Weights of a small transformer language model.
Size: width 192, 6 heads of 32, 13.5M parameters.
Architecture: rotary positions, no biases in attention or MLP, untied embeddings.
Training: a variant of Muon for these matrices, 8576 steps.
MLP neurons of a small language model. Each row is named by its layer, matrix (gate and up: input weights; down: output weights) and neuron, and shows model dimensions 64-191. Each number is 500 + 40 x the weight over its row's rms, rounded and kept within 0 to 999. Numbers have three digits each. A neuron's up and down rows have the sign that makes its largest values positive.
Before each neuron's rows, "fires in" lists the words (lower case) most often at its 100 highest values on Wikipedia text that the model never trained on. A number after a token or word is its count.

fires in: "of" 58, "in" 17, "from" 6, "a" 5
L5.gate744:509496503583524535449461476439542472535493446492524475480499512497571471462500496566462567500528499459561504554548509413531516501517509517561478433503526561522539475449535495501485437536486392518469452541484477514498535508495534375487558482619482447445475576518457439533501455546529556463504457462494486454529460435510525493526523498515524485392562474512473499417522497473471432437568
L5.up744:474484444458476480450478512451484449568499475545541437548533505446472457553459472492500456475465511568470477479428493483502487459611498446575498591494530533481573496493492441401451474452493434445441492505550535519441482447570496495487569477512533460508558498472448503460532498519509491434520446552538527432502516539569500506463585452511524508454483418559492505473491403408566493479581
L5.down744:479417454582520568512479488491465512498460584508438445549515533414516446534437510536429484490492448579478480576537486476512562518503495510461505435461512528533505556482451489450495525433507478464455456505484509483489555503501469464497469539533433471481584487500528491476464495523511517511530453522503477504481536505504479540501497528438509488473521635501467534497523525580514563544557

fires in: "of" 47, "at" 21, "by" 6
L4.gate167:499556522454502501553523510392527510488445583507503549525487496513499468531500476585458459422594406456507371468523544522526558520528526542442485508532540511400468507564492471492486483459545504448448565509553506533511474469422564554476455546460500491504492490518531459458520455497590454514491490533447583433492522478491444570545494525494537485488465495496474544535533559414448501414480
L4.up167:535567537478488483497555502472561544511429500495527520544506491514498503563464521563469496391481478480545436548519420645569524514548531517488498552539532508458520510478476467527470526497475542506456498502556517542431478494442492499498549479492533532491552452467516451496518469474596502489508484525442551512535540459491468514536513503498513499448547502421505525532472569432455506424458
L4.down167:528478499520488496470467520267463483514524474499500477502473485457462489485498489515557515514459485515583529476533500490463541444482480499496568466460535455556643491529481519447439507532481444472521512502470480512488514516512463461526518534588536519497536505422462525466527491559404504491458381480497500394449528490512520514435544492565566529490496520424510493508506463434452522502544

fires in: "not" 58, "never" 10, "notably" 6
L4.gate564:445463446445496508500490544514445580505551502463482461484527507509481502514479490513448574582499542534475539547488471520434512481491604517497577505447587475563492530548570509489470540496550535502472552488482631491468452521498550502459451490502488506501493430448582452553515498467546529558531527533577563520539464544546539551514443540499582515495479561507477421448447510546512501533414
L4.up564:501509438429475454479505520482605460460474489424524452495465547547528497471539497556510523476551482495469518483513486494439489501540500537510542464512521483524553517534496546453514528516471460502510490505454506500447442457456486557555500540506542494540438512449494454550517577533492522479562445469507471474518527451590419543461418448499501454506514458440547402508502485522525441510443
L4.down564:493557500511529472472592461439535508467478471533493487581485485514506589592452539539500496482564433486451512529479483487441485484465455526461643410580490479553482476516523540505509527494509522484492478472488480556424520412456509520584485462398531490509531541448530496518428520532455479539548478532538502488448514485511444521502526456444526429517500458478458500525469480537501452515458

fires in: "the" 67
L11.gate667:461482497547512457492503496433603485499455500531497503480575552525542452574501495553505466461551486508482483473476562500513486519522524512505503525494503478518464472574528558633443532469519539480508526465461562505478520519533559539444523505438465495475521454474535425520465477459536526508453582560476483522515456451524534455526504539469522475587492517492543545509474454418478471481450
L11.up667:508503447530447542459561474415549446559524504533488531456569443500475504481469514532524514426490535471477545483477486539551490514480560510472499492470498504533423480496529527496485533512554502550474556449521489540479532494509403510432515466528500523444521477443424429479529479495488451531499555521488484511537430533472477508557468464506479497547479476589475548501471491438564373407536
L11.down667:463486552571557500468466481297526421543519507505470541494499488506588466532500530530499526441524585588513511538486498517470476551566464547472516483502515445514459477538515505455560464462551531525503519527467491516451468462464488500481512502445588487516501514427500467477438478513579552567532505436487523465515490520518511559503528510526488454483516484470539475483506516441532448483486

fires in: "then" 17, "now" 12, "still" 12, "never" 10, "already" 7
L2.gate875:484549479427529437455459485543553547624492551557551511525422538554517510494473502504502512558559492462525565532455494522439466466429428551491497452458528566490503540507488437532530464506453494508472534503448572508454509439495507503566489491515488513513565442418520456513602513489400522472625488472457447499430484496513445536553531536451492511507464452524451464475441517502496438471445
L2.up875:499552458428540448438486479498595502649486532494531503508505533534495502499491490489509489601516482526529530556472528542466513463436444544504475496437540565479513515518450464523499484495482533512442513472456529528446488416479523480595460440459533547519561452404511494518564505519400456501597486463466445501442460530510427504549511502463515524481467492539442462462429500470528436407412
L2.down875:527540515501481443538513490478519483545466489540485524497439539583523610518384499512536506542450463448518441504498557551478464464480439503468566495462535558496468461535531423519461525450504472521445580497531510541474511476369506476572505455536521496477511479454513464532481438480368478522490501520531454476474468499489459495557376440503453491460486516547486469510488494535495506470483

fires in: "of" 89, "my" 6
L4.gate826:528519465490540467457501490432471548463463535505471448518482451570449466528493469638510537502535485467479487475500587512477541484574529516456569470534500480506541571498485514495489550505428518494511503466530561526420457541529565456529472537456404532488496532485554493487530459390515506414470457538494518443530554494485509537514499483510519529516555485465434517553550545443503551533501
L4.up826:475502462473547480500518496524485504534481498361480451498503492499423525513530435530468548468541445457468511533542549523491495559501502523360521482478483474506513569456454535504452571462487503527481460482478504526506513516577542446473511497450496556440535533517559450533517466461533485437472462525569528432515472505466483546518524520505489537508466507508421495461541543507510554385462
L4.down826:511484530516538569429470551348381488526538531417498490435545523487505496518475535503458428555603458514513496471569511546486516530533549484497473495489539430519535551559453477546501557444525476512471488538476507428564446444467491448492491557560445561472513493534512506426502526556452477480523490527504459504505439499453476479522543479546481524486454538529487487520551483477468511492558

fires in: "into" 20, "and" 20, "of" 16, "received" 12, "from" 7
L3.gate547:516585536534497521447524514465484417536490479446481420480508468492577499519418532572498436497475523589511524536432515572553506592467475547460497558462494507469531532509469536468543480426472507545504475502528492489473493477394537445441534424507458511552484569521530558481478514497496509445521494450477537440502513501522458442590423454454520509473464442519548492540513538483534450431554
L3.up547:535586505502475498483526552494455452543539539419542425475540482438554481531417528547467491469465474524500507588475497538563530601467493522473542552467483525479535520498494551464529497448448544524509542442492511519427542529493547451402521456499453526571514565503513548479455522486551500415526486479487529442480433458521463417566417478472496471456515424550508501553487510472512467433526
L3.down547:485409477545518487599469485326517562421452506458510536534502523464542465548426433564415484437442437483530438495512492501475505495485504491510524482521454456496502548395542511460410504566500468459522498528557513469518547558551523506534497490478518455440558512486571508438530531511524496513496515524460542529458463503531486508504463391532504462461523527513508563580507501560504523508517

fires in: "of" 32, "on" 13, "in" 13, "animated" 6, "unanimous" 4
L5.gate452:515511504565619533537481512514465416503543460477491532628453537448484476538452485489434458516539482472504524494592546532476482525464470506497493479523491561463512595505457552483512510504515513468428537539531445498523533471505524400483506500471505536415522467503484442469539473503488511455493504470506555451522509517487510513536474491460505493483510468461432505460497500487486437451456
L5.up452:509470511528513509464479508473495482553456431454489463614425509518526491483448469488529438469521473522565562451450460446561530394553455517428436482465508521486517508517479487471566493494502514402544462508497493529447500500493511484475485455490517413450565488579454566403514572483508487474540512435442468502458488487487495513416431449488486495500427461436467497585513404486455556513486
L5.down452:441526551532511499450470444473501475474574514475460465539566549506499492489472521517479448477494498456578504495544428448501496487538489518461546492488462515485451559549480500510493541510531536427474441518507494479511436440483540409418527467512523528505511541564471414460419527556493485503446489518501517501501455460494550421507523440515474458485459529527529461558518485533453487497609

fires in: "the" 87, "synthesizer" 4
L4.gate729:580607540521449530500475493471504478540472470443463596531536526449526516508501485562478487412498566522531524484501575464467482510501523491425601538504535436478451507529497493579544525486496519431511524452503519463430479597559451531502524488549477447504491544462540508483472468512492572385470508483538495533528513506482465394496524507495504455588543490539506487520581508501507465465466
L4.up729:510560484533549508453493468488492472563416462519436553502523550431528509506464532524490478438503456482454506517510521479464478489489501522489488503535512477558531546580507394495589513468483519510604544492517506456470418516466445485493578509497501532526511527475516468459469558455525541523589510445500478505538521525558531442516508554499455462575520530427451461474543472502596520461517
L4.down729:528524517509517536502502479267578475511487545536495584466488531460543521548503501476558510479533572553505517512479541543477491475462468498524505422487515446488504507503496553503563531476432486457540492564530562481480521464559508473527513550507485512484476478542495401474495518458530530541573434482485531487647546459550486477467565547513451489538502546508538492495527495510550461452496

fires in: "of" 98
L4.gate391:464500501470490498456465533435466553473509508522543487489533456397454495480506450578470540543479437500533436560459529473502481524562529498541512496535570535525491578508477499526463463520482421492430503501486489534465445459569524410461465535516441513473537503491529519537474479504506524435558488464581563496497470517533498574523520458507515544497586471497464573496529518488529517452514
L4.up391:489530470431491500482546581481497540469581485507465476493495518505492520513467535502435581557461503597522520529450548493509471481523505477566502526464517540577502635464455549479492464539514494537480483458512554587424526473523537462436518446537458490435505467512521589571491437480488534461425548573542512544543451485474552539492543489456540550478514469494430511514497491451482513500484
L4.down391:488531461539527506485510548362479560397493472489495459473484504464522452499603462560509488395470480492518486501484572503459531531547482445522524469516556477514565511517468566573510522475470448530505514514522549520537423458540439449521479538499456549495557519532450468483525458472548562456509518570507455448468511483444498566537488422480479526492524498526498476487489572478474573478537

fires in: "of" 33, "eagle" 6, "stagmiller" 4, "up" 4, "uganda" 4
L5.gate685:485463475466449522498444528452510467460531498469502491501422450485451544458530469552502578537479455484471506458553524492537554531566446525480537494451518442483507483576507479477549524522475489531481433466474551522495490501499476496535498517521491454502555477486561474460410455505523550503615520509496475492442564529497580471483493488533535553503534463518475470469486497569551525540499
L5.up685:506541519478499439458530518537477543465496447510502495599493564473547535538535527496508531418497492460532545532511515526483566463516515447463547478507497509482534446544554531547428528547469557497447509477499493476459509480385488525474482575481558491489496475541482504445539553447448457457420514451514442505552561528510491483419473468529545569502505480509475513529498478407464511495476
L5.down685:476500496540542441527411424452465464578515460564483496411454528488547499520504533491562568391524539546420431524507541525552473520549519598485513555540500476495491526467456489432537534490447524546541495451543568485496482549528499524603492491539480489525523488563512520550438519461485456463481516551460494535529569462528429524525499465503429559535497541428409510512480517507549489465474

fires in: "for" 52, "on" 23, "of" 6, "about" 5, "de" 5
L5.gate501:504552540477445443458544504397514516494536534468493432584572457536553431529490444577526448481535440494501521448489512462536536489542515513487481513563523502442483518517462499531527510475499557557533463490447478579517515527478498537487469499530419517531556450429514496493494519543576471429508475523560528549536525544484490480491509557601515430439509465469605525473517531457571541462501
L5.up501:467465559447517500445507426472483522449461494481479455499507443489479469537493404503513492460585443501480493497527557561476514503451559486465460477603490525500562512485426491499466557437475529581471531530511493493533528460559534463538498533483483476501557489522497473570505544444586492503461444530545568498535498534540503525513572477558480529510517483404486527567452523474503522490536
L5.down501:525483516513504464518456555277449456515470491536472503510449486459547475493410455456469412452519451550508546494513460533457592509470523549464531513462482457512516514514482498502519531511529492488494553544517525497523461500539440445469483515473471501543492463528451560487520477510471482531499514550504435441529505468483471476529501493606469474465499494463442471540565463515454472489544

fires in: "it" 66, "uganda" 4
L5.gate624:577491459508474497481556521489491500486506527509547537523500449428517494529506442545483522498513467432475501409464470496493552551553501509492531441514478455526465431511526528551538585542454484618513524511518482452490534513449522536523443476515590505500500474533421513471519529531490529495484498472489500509537499502492538470424517463435533534484544519500497500561512425534466513511401
L5.up624:477505477506509466522458459462501513468445478493414412488560503509466486453561519397548480484487537461512460506506521510444535521519503533479597553516508520454495524555484488499495506475487479512536482490505445486579492516484523456513511493434416486537463535512446471416452458491416494484512472428471503461477551562592567495491496465483493546409486429534471482569506475478488532540442
L5.down624:487429527503536479523489515450492450514420499482496523417418524527588543579499569526457448488472541546481540534446491466546527424418514438449506458492548454436493533505501484488529464496522470482543523472456527520516480543508528565547488560500573528491514511510519516508481553509467461499504545510477473472442469521480461493563564429600495471497531529507503477547531478460539459503465

fires in: "the" 38, "most" 15, "both" 8, "only" 5, "participants" 4
L5.gate1012:526522534487519477501447459500486565428398422485506498525473522451443441491454513458547479412556498506488533404461478542544489534490568503502535539498437481567503496532477514467529509523475557506528535588532527481459509539499507508501472403516506417473432479503450481528477473402524548437514516539488444493473552499530477516455605544556535468533434505532562487500493486504485460482490
L5.up1012:503485484503484537518522483516524510651440474521506516513461505471526527489496486563422474522530493481432472491510403508496509491526587497449541492499472505501517452536558461442489484495512561548480453475510582581459497478457471541536464439499446457468519465456437465446491533470494567508507476449439472450539522478505524532529578510497485520489523461516424475457479530503460479447464
L5.down1012:471508434463465520544513455390504530495537430532470487475452512482496519538477498436516565510499535572506492458486531481432545533480502486465496497541480495563442482584491490539520476569474481486563535527549499519473526527542511473439530480455497543528562512525538455531494457553452469542472499437533452588523464537452443520487503567508504445531489537541521482528439468506515503494554

fires in: "he" 31, "this" 19, "she" 11, "it" 8
L11.gate80:550563423482505520562474510466521476442465490532503536397379465491460453503509511504546487440493572460532465511488505462525501574436488481569497526480500508517505477496524514462491529517475510504460505511444438452489506552495547565494445483502505543592441541547474534555423442483464501475514547487472471458479541553506547508437543541489427466438510508548488466584516536467492466561489
L11.up80:544502457498470543544579483442499476485561517492383563426461540498440473516483550497535459489520479441518472488507525508529516534470575497556525481488461481437481496558527465541454569482495523508556439451480501472509456563480521556508511518513462417569550511553560516452481492501509467516594476403492507535472513544487479471447597478443463492502509489543485466587531493454511476546444
L11.down80:537481538467474519485505496348484496549469546497487429547470559526519497489536502499516467604534537483528531537526497458480557446478467455489541469515497507522515508471447496540521498508520518512478566482496565449501457481534509491522471485565476404494429519456558505471552457464593455482494533636453509503564472532509528510523508477540466491493529487478490479441464524486479495468564